From a checkpoint of a small transformer trained on Wikipedia.
Size: width 320, 33.4M parameters.
Architecture: rotary positions, no biases in attention or MLP, untied embeddings, capped logits.
MLP neurons of a small language model. Each row is named by its layer, matrix (down: output weights) and neuron, and shows model dimensions 48-143. Each number is 500 + 25 x the weight over its row's rms, rounded and kept within 0 to 999. Numbers have three digits each.
A block is one neuron, or neurons of one layer that tend to fire together. After each block is what it responds to, as a language model described it from the Wikipedia text at the highest values.

L12.down350:513526501539482501484480500523461514506535484487529498514522469492529525470489515460501506512479505473529524482442507453543493527475500552491479514496548546481501508494493507488503493482506485445517498514497509513513495506528533539506470498493464552525527527481488516518549471513488526507
Responds to: Mid-sentence function words and commas (as, and, comma, while, of) that carry a description onward, e.g. very dull violet-blue, | just as many lows.

L12.down786:567512492501525526489494464502513480489469522475520505497526479501484489547515482549536515497499504522495512502498507513506476503516486453549507490500512506502463492493464505496502511501498482531501451497487499488515516470498557472493525504526514454512490509471517479438460481505549466484
Responds to: Prepositions opening a time or cause phrase, often sentence-initial in biographies or histories, such as After, Upon, Following, until.

L3.down878:524489527490499497503505508478525488475532514504502537539529502487487496480523496490471523551487488518514547501496554479512485504493466483485542462537485528505512421473492566467453498460492444519540553478525490493516494531522531493480512501508462501506534527480483500502468490493546455504
L3.down891:523499461500469538491448504455509492487521506523510505518508504495513495474493515508551495528495471510505484514501494518490525540541490501511518474486493466439418526493474512473479481512502511475510501531535491478499516488522493493507444436524521483477469492448529514528508539540485519516
L3.down1147:486467506467529477498532505502501497475542524505490483494506492460529493549482517472475528487514478523532507473500517515485508481472494485525497493534506499464485514491450510480499483513521513551502476519533502484457491543504569501497484465505476488480507476476506496540499493500501458516
L3.down1255:500525508501521480516545479479481520437555505480469514488503489474497484538482500483460473490518465527533471490457481495465529458472461515500516486501516516504455494489501511515494490475494441514515483478530483480514499540498537526543508482544497505507479468467501504493553515510473489491
Responds to: Two- or three-digit numbers in statistics tables and semicolon lists, e.g. goals or points totals (225, 131, 84), plus stray "name" and "age".

L12.down1225:519494482526482489471501481491488468478511555463507494472467475502505526570473539464466457488485501510503544511461504487577451521492577494513476505509518522472482468482512496520494509525485503526497520512506494497534467461508528500501493513474492493493506487501502515548445544469526520488
Responds to: Final word pieces completing a person's first name before the surname, often in lists or biographies: Moham-ed, Laur-ent, Carl-os, Jak-ob.

L3.down340:561501514464524488521490486509492541528500491518471544507492539513498472460487449510500540493485457513478511503521514479490496495481486517529469503492480516548532519470535522469437452519523500508510488440478468474509559537512530500521533551510509487556522508514508475492513487526506498462
L3.down621:487458493491492498481521483485462464465467509488508527519481540519436551475487501479504496522522476459487488482497523548487496501460530507475502477435501514514514508519490487500475491484537503478530534476509499474530492467512513485515516545506503500484520497503501540499486494434520504516
L3.down783:473501482476489529528519490489515459517517506479487507534530489484457501496449501498482519489508453503491477499520517517511517514461512527525508480520490497538537502466497563517453474489505531520524524480479547470506488476537528481488503526496508483534543485504480551452502502538497528495
L3.down1173:457507489523524488468502488507523514494511488507530505567560511505503473500502488486481539515484486519495501502511485506494552454456482524549486474528473521489499532461515540457501492479495523534491496521450483475496505439510533498506493499542512475522527507453528521474549479512558519517
Responds to: Fires mostly on the token No/no: negations (no matter, no longer), the numbering abbreviation No. (Rhapsody No. 2), and name starts (Noailles); weaker on Man, do, All.

L12.down1131:504474493529489474518514579526512479517483541493502493515513519509501488464517503494520521490492499501541475525493487538516493510508530518511517466518495447495528512517520526501506531502452491522527458539512504539568490483482472493520551498574516501484463489503514493509500526439498465472
Responds to: Pipe, semicolon or comma delimiters between items in table rows and flattened lists, especially column headers, e.g. "Bronze | Total", "SF; Semifinalist; QF".

L15.down190:525531521530465500457498503475504524523498497505482516502493468478539480515516507507463482477479544536461494483482515485471540495497457493517527521528507496486470459485489497510520573507516503495499530483508495441511523519514486495491535506480481477525499528504465529541489460493488525517
L15.down225:520491482480514509512521499503475513525513480518469459496502521535473536605545529482503507456531474514477512524502506509464515467469473504482458546494481487480523474499436493518526470516491496472543485480536456522449516494490485512494556475464538503472467535480551526505517513515506466518
L15.down293:520470492522508489500472489472498511511479481499489556524508493459515519513488541475535491505484498458487498525474505520543527502544517470556477480512484519481503531473455487482492480499534495510512490509485546471484459476412487493514492406515531483469491514467469496475498524466489475442
L15.down418:504484500498484497498479483489503504513514528492523521487534499513503510616515501540492526501499584489504496490559473498491477499513518540466488481503536508516464474475512507505503538522516490526462494496507493464467500482510475479485465479478472506491515528503472494510486440487490481501
L15.down560:484514520476481473495452531493524507543468516514441515523528493505493475552521519518524539468499475491469535502496502507512434487536478495524481535550482482483509550519508463542463510477489471488520478541488515522472508530498456517502540497483491499522518503496486494457511520492514496513
L15.down629:513489471486489495483530503492505490497531490546488507519482495492516515517520503497515488509514465485531538501460492523464526501498510488499480492511488518495507442500533481519526497506476527506564497550483511477531506524513484501526513498473515491513488535519505513507487506482550503519
L15.down638:528502550481499504484476489497455510513510485498522485503481506480501502508512528454517452438496475454507543494527459510504478534513489492488481506480469435483501521501467448519527543518484480532533533495464501470564523521497469539518528517508503486484495520493446519560457495455515489469
L15.down740:536520510492513512503538514513504503505490488459482466469488524471437510533442516515532497488488470532496494488505499531507527471476555486500552531536501496499495493476524485512488534460479480497493546523493478498516504482535500501504535539526480488478492504517500498508483492509484491524
L15.down787:489471500473519476478492493518496541516494508496498473475492483478494470665451532463472501480453521499518494498508480466498514529506561530520467531500540536498504532500454475507485531505504504484486526532524515451515513482511489525491504498493486476508461510496423533491496516511515485545
L15.down942:519522536479486508455483473484507500479472491503511526517520495507498491540470526524489505499547553560486494528510485525507501515507447481549547508537502514475533488476494490489505520520513539481483472480484487515479480485505524483474496466521498537503486467427507490493478481501507491483
L15.down956:528527484508523481478495478473501482480529519494508507520532515475492503503502509501473485514503536513492498468520478510475540485522474534514531483445575515482537489474470502484517469474499509542476465455494499456473506495499494510519493518517480526504479524464527516480516500545478472507
L15.down986:487509465524516487512529511524520514514505513521525559500465491476466497522516514521500491521534557501490554487476525487441491501504471502451479501507479505483510502494463484510502524491477473499518507454494462528493520506482510488511483460468460509476532474484510511503523537479495466451
L15.down990:516511478492511508515455510512470496458497477473477517508454495501505530543539496505467485500500449495538528503466498507500506509487484497536495481492513463488531476494489496508459472456535524530512500472493491527511542472512506550505462518541492525486489487535512486489469431548489489482
L15.down1058:535520501458467520516497539486540486494496531489496498494511486475510499533540524480478511504535520492506537493529481452513499485513559473493512491477521474467505459512503497501517538507497478495545498484558526462467510525472476532504562515411516531509502506476494496517519493501484473521
L15.down1073:488520456462490487476502503463503485510503497497515502494473512511520520510501546442520465513519443467475468459516500492481521513501528482496489505513497501488481485503539485501526506494479502515510513415540481507526506465495483474498461511415501491523523521494484517502534525477543520539
L15.down1133:504472475489500544558479501515552498495541545488515499498489493520538483509551489514458501493481500505485472472473507484499506489520459494510479457497519482538513524480458504563479477458448487527470438467549483485488501491505501485514531470423517518514493509485491519516446495494489491462
Responds to: Main verbs or their final word pieces after a subject, and prepositions linking a person to an organization or place, mostly in biographies, e.g. invented, coached, left, over, from, with.

L12.down1007:526500526489541509527503472475520461472514479504484467498484495496495451505515498540514467536505474528508541493482495521484523533436533498534471524484530464479527479468465486494496511523535497511462513489518483457514501485473484562506533494505474555498512518519477526483482480536490543516
Responds to: The last piece of a verb, often split mid-word, naming a physical action (ch-ase, ro-de, bump-ed, liber-ated), or whole verbs after "to".

L15.down221:520486503495536509526466436521493505500547484496477455479474529521494485507516532513501500509494531458500532506523531497479509485465509539512546482497493512483507482484502561489503497513505507475480459542532467518527519473518515463511491503445527537497487484543503540472447534517475506530
L15.down290:500501543509510510461510514515495529492507503509483515486508495531508518498474548455482477482521520496501537469482522460526502465531476483476506511483457484480523471532493474492441475538476502495490481521562495514501510471522469495456490515498473533494469499490511531525478490475522527469
L15.down292:493490566466516499494520472523526503534520514472473537505461498481489500524539524476520483451513500483496458463489464490486525474473492525492484506437518489491485473507530537506464477492520491562529486488499535457544483532490505535485510512435521539499477479523473510503499518505512525495
L15.down303:517551492506489488497541515518507510522493485499518506493494524488510505457504483491477486466511554465510484477508495519522528536474498535518472474480475500507501463512505511495499462479523522494506520530522503477437501484478533482602513501493474514534497526474486518488522454502493499477
L15.down352:507454503559496472507502488511460458483535495505516461486514518537510455547497519491467481542521518510532512528494509497458505479514483467503514549505495499540530448489530480518503470486491509490514493510481491523466551507485475483501502474541521562546518502534466516539515523475536483502
L15.down395:525514536522484476508518509529500493510529477497480485476461515541495514454516552485502493490501466468468516505529493481509458518484526508506518493522514516480485480502523518491499517523498477498502481523485498520507496476493523531497510517520490486490538519473490468509518440477528513560
L15.down417:459456515518481530517509494503502480497525495458499488523492504492521570502510485467526501519476481472529496542468487526496489485518453473452497483506483507524521506537512507487565510507471496453483468518462493463544493503497519502484476467516553520463478470469504514519508495490489497492
L15.down424:482523529514560547493536515534511542476492450525519535500479492506471456543464477482495424531475543488495444505518507490519546462521493491499478478494525501503493540494538496493500510542525467498512469499516489501499522464509484494533526511481466544476510520500494491496485524487485505507
L15.down462:476499537485486496523477539469490475509492515503508508453500486488545505481541487508500512462552583501499472530454491510499519503486500454573515489511540502502498518498475492500511474528542533533463521548496488496500489450515489485467518481527461478481444514490473474531478487519492499509
L15.down552:514512488485525490446473515488475507516476497498476522496470489529489509609482515526512488531500530506509510490506482523505526518515512503505482533516549477529492451498498514468532512546481519528485519508514473474465504477464501495485492531573522505483496479539501519474520503526522535501
L15.down609:486524521515521479466513494473523488472534501476536485504518502517524473513515522529521468478481491477518523518505507508477487482522461502490488490511516475482506511564511443558529506501497509493507448478528519470510479521474529473543509490483464547467471585493488490492519531491554463512
L15.down766:548463499477491538528445487496527506535523544528498506511499489508494517509487479471488465489481476510483486515444527445483455511488476469452546497484490519529472493505474501555454508460533469518570486490491488482511520509497475487556526487489514519541515537526514487493510555492444530477
L15.down920:487538506513528555518509520533488538477489497506520520488496482457515476476472475517529452508532528492544473489478506516513533482507475506468509465480477509490506534507484506525535520506496497482489562536547569526517504504474495516514521509542497510498453527481490461526499527432486497527
L15.down1031:506470486486477463469474540513469499460445493508503517429477509516449507494505518570456522495542531488523517499496467487531507506494501499501551490504487520538445514506518486518501515469524520451514526522500484483473472467488491485556519458504515509520510519496516500524462510508486521496
L15.down1070:506516486518512463519537485504479450465475528498541531533487495483489497462499511485487471528527500509484499499473473511484471522481467474508509509519478491527507512532466497536509477512491503484530469515518511540498502473467428530464475505535522511535480507499503482442490526490530500502
L15.down1085:482452490546470462489519494545494505486440533511497520503520512506523501461509516470505524501503481511546478490536490487494495505494434512511512479514472459449495516482480479523494450511470521518503515496482487494484514497504520517550495507488491524561469498474525470483468549482500505486
Responds to: Prepositions and verbs that introduce a cause, verdict or result in event narratives, e.g. "found guilty of", "died from", "due to", "repulsed with".

L3.down118:505506500488516532458485476518508468489526547492515531513493499517487468530522504522525461514514515551503498537509518526457493514463504542531479487483555448485454452551508514508527508513449451511485464490503556484477486500517495522536499481538499519520528462488492481493480498484502493448
L3.down475:508459482435517479507527519492501493502525545545482477516484499504502487526459512479485484522473482479511537469453476510481507544468521563502468497463552494543493511479500533489503517515539473493477496469558538545488487533500502493486462443536494514472512533473489454510513508464508517544
L3.down1005:495455480482488525485541469518489512461473506508520487499419486516502505528547523536523506523527521462493505477472529542527493497465541498500533441556546480457500504475494539537477495525540497567496520461508508500520477458491532527509469508474499502518543489482536536491463504510517538499
L3.down1210:544465479484509526530514502501459508489475513526505480490492476494492539518534501502511518521543493508529495471431505462539542515480571495495497476529506488517502529476496525528484499539464482503516510516539532489511500479507470534568486481498505505499529475437516510499493503485530531487
Responds to: Common English male first names (John, Tom, Michael) at the start of a full name after a list dash, table pipe, comma or "by".

L15.down227:521457514506532552486478476471503492503479520515507524507472498461469494504489482486551521484476469483474512494539541470486481534540499517547473487448453495521522501505519471530544504510509563486544484519521479479516501497517474439475517477483490526490534506433505459533494487522506504507
L15.down329:459486501535464484501544484472452477498497522484481501511498459475536505546501477494524518499485416514494541494490478510514502516463534501499524497524518541499532499509529497485434502494471495490467521529485502537456508517515541488525481497447498525477506513500515486458489493482512509516
L15.down377:508477473518505517480430507494505512515513507451509499488506513500529480594534508514496492497503464509513512458487495542463516485509486496515499502493487508488496502547485484504556526475565513491552507534515497507477546494479516477474481464502493525511480522499477500482497454461480494505
L15.down596:480494494523517493487472454490483526489462502457475502479486513484502457544448541481476509492504486496479516497550536485494516467495429514511448526540532541515481504479508497496544499536488503480538495459505509509533545471522482512488509468476515458485506503454492459503452475521509490531
L15.down643:488511486475506505523526512499494502527510510527493518502504496500476502512505555470543469501511601440509527497500494493528486436442456494473506511522502486486543508476514488499491514538496515498482522530486522493490484533484560516505484553438516541488511448504519520510534507468513481467
L15.down654:516505509495506580468497523502492512516454473544528534523525525514486495539453492552539513511502526491511462459488513497513493553525529511533515428533484502523498486484509503518488484481519522490529508503496511479463464515541519505515465494537500535504482495503489449533509513479468514493
L15.down761:493480479467516529528542454501485530481509473507493519563504496523513488457476468471526501511459478512498521502539537510502517449484475504501503497509510482531507509484492491507479505516508470553544534492500507498493513529533479460524508523438497504443518537558510497466513500471476516490
L15.down894:523538517512497484471467509443486508506474523468502475501498433506547466557506487524474474494475506510501498491528450503477450507508490497565509500474480484505453518489518493481552554508521518498556463487484518521529483496503453523477492489539492494452475515511493524541494462503482461543
L15.down954:498541514466502491449458511508505479474504521548560473478461505479501504482466495485474457512486499510476471504468436503530484527537498515538501516495475523514503480505505511467500529521529528481475525529513535501515507511482497476499494484501445499543486516490492448490424455462533498532
L15.down972:496448471516522484466503488509492463453481526443512534484507497516497498498488518533469474467498506470536501524530495515498493502530520517456509489505493513467493479471491531492515475486513466489506497479552546485494470481492548528515509480483484516465499561472527491528552496453497481553
L15.down1006:495521536524483493497508502503533502497501476496536538499453493482491519576490482507497541505500593514472516502476517511501534507539523476523496442503505499487533458476498487463512529448524467507508486537480509465518511491530478503529503508457481519526517520454508459526537504502522479485
L15.down1080:518473486526502494548540505476495482493482485542509508488527468462452527522512532466492485533459468461493485497479539514477498494474486519528474539528497496491448522498513523543538505504503528505500498541502479537478514496509524490500514531481451504500511474465461515486492479519530514460
L15.down1173:520468552514511492505485464464476489517482492498534508507481476488510493533518477511465495515517529563506512478500491528538477515539478500511508500467480475498503510519525461451479508517496530428481464532518498491488526466495487546523497537472509499534511556472536497494517502522496540492
L15.down1178:523479506478498449527554487484492498509517526509487491512483503461516525586451466483511489513537549495515481503473485546458523476514526452503532476508489540488458496475535513499477558466521523497475519500478447488518531494525507447499504476483435528489492502485508510519488472481506520490
L15.down1181:503492510503488510491514507487479490491531556525504512498517462486494507583520524509480520476477486506448481530497459526543532541501490501484477480506471505521512479481476543511513515513489478485488550505505517454501459513475476486515523470451506509503517499524524478527487524488522531504
L15.down1205:484534516518509514434524511487509507494502499517519494498446510477501502478487523516500540489480506496484498462490472491552482538495475506486499516526498476571511509499538508518527496544461509478507442508517539527520516476491477553509442489535536499515490544522502489465476482512539519492
Responds to: Token just before a full name or surname: role titles (umpire, historian, Colonel) and first names or their endings (John, Robert, Jud-ith) in tables and prose.

L3.down144:492524529481512518509542515482515526532524479495532472547436520491465526508506471474506460476548488477478471516479497488510509474477521508532500494469524493529477469527465500534503513506510553482442504496512534499475487449522513528488511499550485473498506456475509528516502520541465482507
L3.down967:497498471485542532503517487510503480498554503474488514521543480495496525544501551525518493514496476480505492522481531486520529523465478487503547499469551496513494478456470502511499493495509504509486493495525514467481488476473475526471450476576460501515547522446483477492475540484432461533
L3.down1044:469508485487519483484527459491487513461462523495461499488490478481478471540484506490487495543516488495464525539511538507458496530501523524495503487488524476467482511462505508473513474493556538497456545481526471470533503471504487499463498481537507544464505506485475502491485480494516504496
L3.down1069:505535517512478483456507521513481494561514472495524509476506491476527545508504515511500496483493499563532486502431488486516472498481456480515512464512533485466519512487513519515486489507480499504514493502456523510465522463512534497520487490520522456450535514454468506506531510510509488517
Responds to: Forms of "get" (got, getting, gotten) in narrative, and sentence-initial subordinators like After, Since, When, If, While.

L3.down395:493523499484531492495520563475489448534480472478524508499534503467489490452480559575510493471516514473533530491430494499490518489478484513498485511504497459520512513498528536505480481507508482491488520462489526490532491496514496533526537528522532483493533522479490455494520499500477538505
L3.down1052:496542490482491429543484483466525522465561516465526487507533495482479503493507544457522491557485512420480531479422494492475499535479494499508496507508508465516522469523473553470502546481529493498501471511471492536484486519513516532485466502459508460450521494475510479474446504512490518487
L3.down1072:487497490531525493508516499475483460473537474458486500498512520512478502507528482453534536481484509541475538469481554512505492498476492491515496535469528467529498429464502525513512514485479504482482526496479527485496512516524462550485494503475497478454513474460485525532457493493489465451
L3.down1099:527479482495564487502502491471494491476509456490461509491496458482494504541483504471471498521542504478476515484533529505495473466482489513487526484462524483514502522532448546493508543527546498479472506453511473558485496508506519537486484497482522484482526520499488519480463467508503484463
Responds to: Verbs naming an activity a subject takes part in, often after "to" or a subject, such as perform, participate, playing, trained, joined.

L15.down32:524534473479528510474490465504491501516506517547498534478513537485500494509517500496537494544467459519454557498494497509495502520501537499509498499490527470491462485524543521515480540484531478465471477494515500515501485471486493443478490473500497487495472456423496543460493478510482495527
L15.down72:547464517491512470526461454509495542478495460474486531524477505503545455491506498485501502467491480515512500514488536488535488455503473499494469503513481490526524509503463511498484516476496521495487487493538502535415479494539494558491516530503529467459516534561544466461480452482558497495
L15.down120:525489493505507492480461522553481497459537521466512509499524507565493499462510507484495475489473486471521488468510517468445483516490461498517476488498457521546475539476520506516486510526547504519499500505484482450520484492488519512513537491489511516491466502472500486558529490489500458506
L15.down128:530497492515519460489511531480443494524488530463519517493505511490511477520503457535498497528535478469519464478525508528519465502482491467474479510499479515518532480519498500519507516472540503505446518526536491473445474485506499490498480539482495496520519493493480473484474508424469491523
L15.down224:445509508496488528486506511521515496436475479490435459506492501490505463497520500502485517530539501490474482525563538507498502484501496525483467533509470501483526460458549516490506475505494535482527502451526449511501507422509480484523530467523457510454488504486504468482501540496505491462
L15.down393:496501475445502525495517502500510529496504470523507468474486489497532487455473490587494474485516521546498466494529473526477483491513457521507498492505464494493485468462435457492477489534537585467490518513496498499476491502518486477529454468524504464503516508486490489485498503495495514493
L15.down492:487492489535569540480530501515531440506482505496464492512491568481522476483545460526450473523491492504525480460481573508495548506471428511482500487509470538488470458534499520497483485499537522512536480529519507506464508526488483511487514507480474513570480507512547518484539500535523518496
L15.down550:506509507518534528523490531492505488493459487498521526455471486484540501493460510523479531530491488505516498552503466487436452501526507506517545509473551482500505497527502475538512489482495479481506488524468474507509483474523529535529460455519518515533497520478498512484489450449449534561
L15.down668:487466488545521489500470477474550475477489531490515501538515458508481502513505497497516521497502461487463504488512551526509514490549480435516536511506490546499515492481533549468470460513496475482495483518504484484498482517492519502499496481511500543493484475465495501483487498472488449517
L15.down684:470531476470501508521493484481489516449478509476486514489502504518499555416493508513559473500435500531543516498514500536496494495511466504492523489551445494527501508502477508494490488493531465491496540539487542523551558482468487500472533500550508488523484493485433505495527464515522521510
L15.down710:470486486540490515485483502504493525532498497526490497477505526467533526505505500539464502477504475487476517518537460488480510518564437522532489482481534530470466490518508517463521477412459493485512520536462503478472491468491520500499500498487517507524479468519484577464514504528480471514
L15.down841:465529452508494523471544498473505475534500491514492488498510500499488497486520486482468501494502559548511512504526523493478517585496470490455480523515495461504504555456492514488515492485497487559556472535471503457511522488521506498483473510469488474461508441540508502484522492499508514507
L15.down886:526480493498469483491480509473480500502518508544459501557507502501489515496532508517480498494492550481468493443483504524502477538499476499523447485480481472506528536511511477532519520528529466476534495516511579496476492483467511469529475488453493484500501527469470455494461528466494499504
L15.down981:522527530467505495456486519483509491475495503519465500482490397511523487511497479502517442510483548485517486494496517502476472491487498528534526510490400507502496537499487482530506551481535485471473468510491513543492526500493512469516483492496524476541477471470534487490498494545462471470
L15.down1214:537500515496522499506450486465468494464497529525510491529476479516443478514471505540489493530519506522480502496551472496504511519492516520476533477486479511481469539508477472521519547465496500501513500530494468534512511531506472516514522502475532478476522553518506477466496499530496512453
L15.down1236:448505512528504555506516491535497490486503477518496512465512491469429460531518494481458507482517465513526468511486477515456532467503598495524510521501501494486507529499506498486494455505502479533525497499483516572476530594559494468516479495496499486508492483463470468503515469483517469498
Responds to: Fires mostly on "No" before a period, as in table headers "| No. |" and rankings like "world No. 31"; weaker on place-name continuations ("Ohio,", "New York").

L15.down294:499509492533507494528470542545504503538465501527504533488538531521558539438522475507502523494484511475465495505484498507457470516496470541507478506464474506499504454507506509461500500499496537526478474493491491480530523492499491466534499449474493565489443461531516497463512469491538500501
L15.down389:472455480517516525486474513470490511475495488475491500495528481485470499514514498502511459476524534501524502485533508463512449525494415520552502497483524478491547489479532498477508463511491490511516534434453471530486500438464507484533514471556507477528490490506488494489464503452517482480
L15.down509:472518464480498498492472496474487506481483568531496491502499455507497475476536480469517491513488536519534535511547499520456501536513542501491505512464526460527486478468472482457496521465528525521505503501474487459491459509479486465457457528502531494546472531489528512510543479535488480448
L15.down542:504507459509466489540498558523494472501482506444479495505494516519512493498497499495523472491505431507492523496463471492470477521482445538504479518466509520515485539465527484519503509518502495505535517501483514491486466544508467449486483516483549499520532488507498480484501516477505500512
L15.down661:465509487499472523463463513497474490488516531479506459482491468485515439503483558490514515529504461497424467511499488447488483457501497532490485497520460511496520477512488510529514484522502484508488525480515550534517512527460469531523501491515515486512512461494491491484539514499513505427
L15.down663:513519477511493488511514519513451504501536493491485494477500482499503552514513487460493534495561501457466527482494510478485501535446479492540479516523507495513465498503497524525518482521489522511487482501508487499510528506493499517521509508490453482486531523509483473507517504480573472477
L15.down762:529494528525524477511491467450512525495462526493468477477497533527540482572467507510489476482438531499506486512499551518496475515485490499514518479487405467531484518534487506519487506521480508454506498468493501480522504508475492491488509495515543524492506537520490540467476535495499507490
L15.down824:510516509511486533512481514508523492497524524528529489472517532528531484526515483516481476501464484525494495501512486479479478476476478514534498500486460514537459544497509491517454458522507476502556472489483495491492532549542471517506533509551484498498510489514532501518453481465501576498
L15.down934:499506533480510478511485487515495495476496472491526476521467485504511494575488490503491503516503494500503518534507479521525492502489441501489525497528483487521499506476527499529469467564517477498507502506514540504483529541481497498524496491487494496496499519461515508463486497508530531491
L15.down998:509502512470527488549508509487489461486478434523519520517482477478474509549507513494482522506524524498506485495480515513510487541538551498472522460505417531466502489542502464513496507462520495485506467482510542506475497500473510497478510476445500514496488514513551532534503497510502480492
L15.down1030:475528538510528504502490461529536477523464481527530474494465529527462512444466512526483516535469514485496495517503474484510533549496437498480482444481501517507435485529510490516507521506528462522518511445475514483514506489505513478504497535503461501537500557435509547486521491504517514495
L15.down1041:445534495480501493533513489536505480510484496486500511483555462506531543460534524521548506493504501515485508498510480504515501501487460433481505504522469497506521510461502474545529482484476503496473481478534511498542490497470505473479484506485507485510491493510516514528509500515512477459
L15.down1119:515479483496508484489477485546466526514530494497464512513514524513518469533476503524474511489508457501530541496510473516494495480534467480510495476502438554476454495522539496449490485526503481488543494496478516521475521528494489465486512509479503506508504504537519509471501444504537490461
L15.down1171:519483487519555468528453532524480499545502495525485504509460494500499486474551512505493444533515478538492522500485502505504525505471486547536478471501453499459497501502496454506506470491518481471548520480515508488490486501531504475534513489520507465472532501495511509548484493500487526520
L15.down1188:523478494477487507525504509517506525500503487524495494468496484527512469543502477517486474441526514522465497491534490536538480503513474505477515502454463496525506467552467523474469553514505540466501481463518505487529474540533465457489538479469453499491485467459470504488491520522523493507
L15.down1231:529497522535527530532507484507491482540483532476485495455564495487504513511521477495480519486516478482535527476515501497564509494508491479491514527511500499532491530473492518516505520455551505502502508545501489560496495518517464503448506525551540471486460513502463494485496469531507495494
Responds to: Determiners, has/have, adjectives and noun-starts that introduce a physical part or feature in descriptions of buildings, routes, anatomy, objects (brick ch-imney, has four restaurants, front teeth).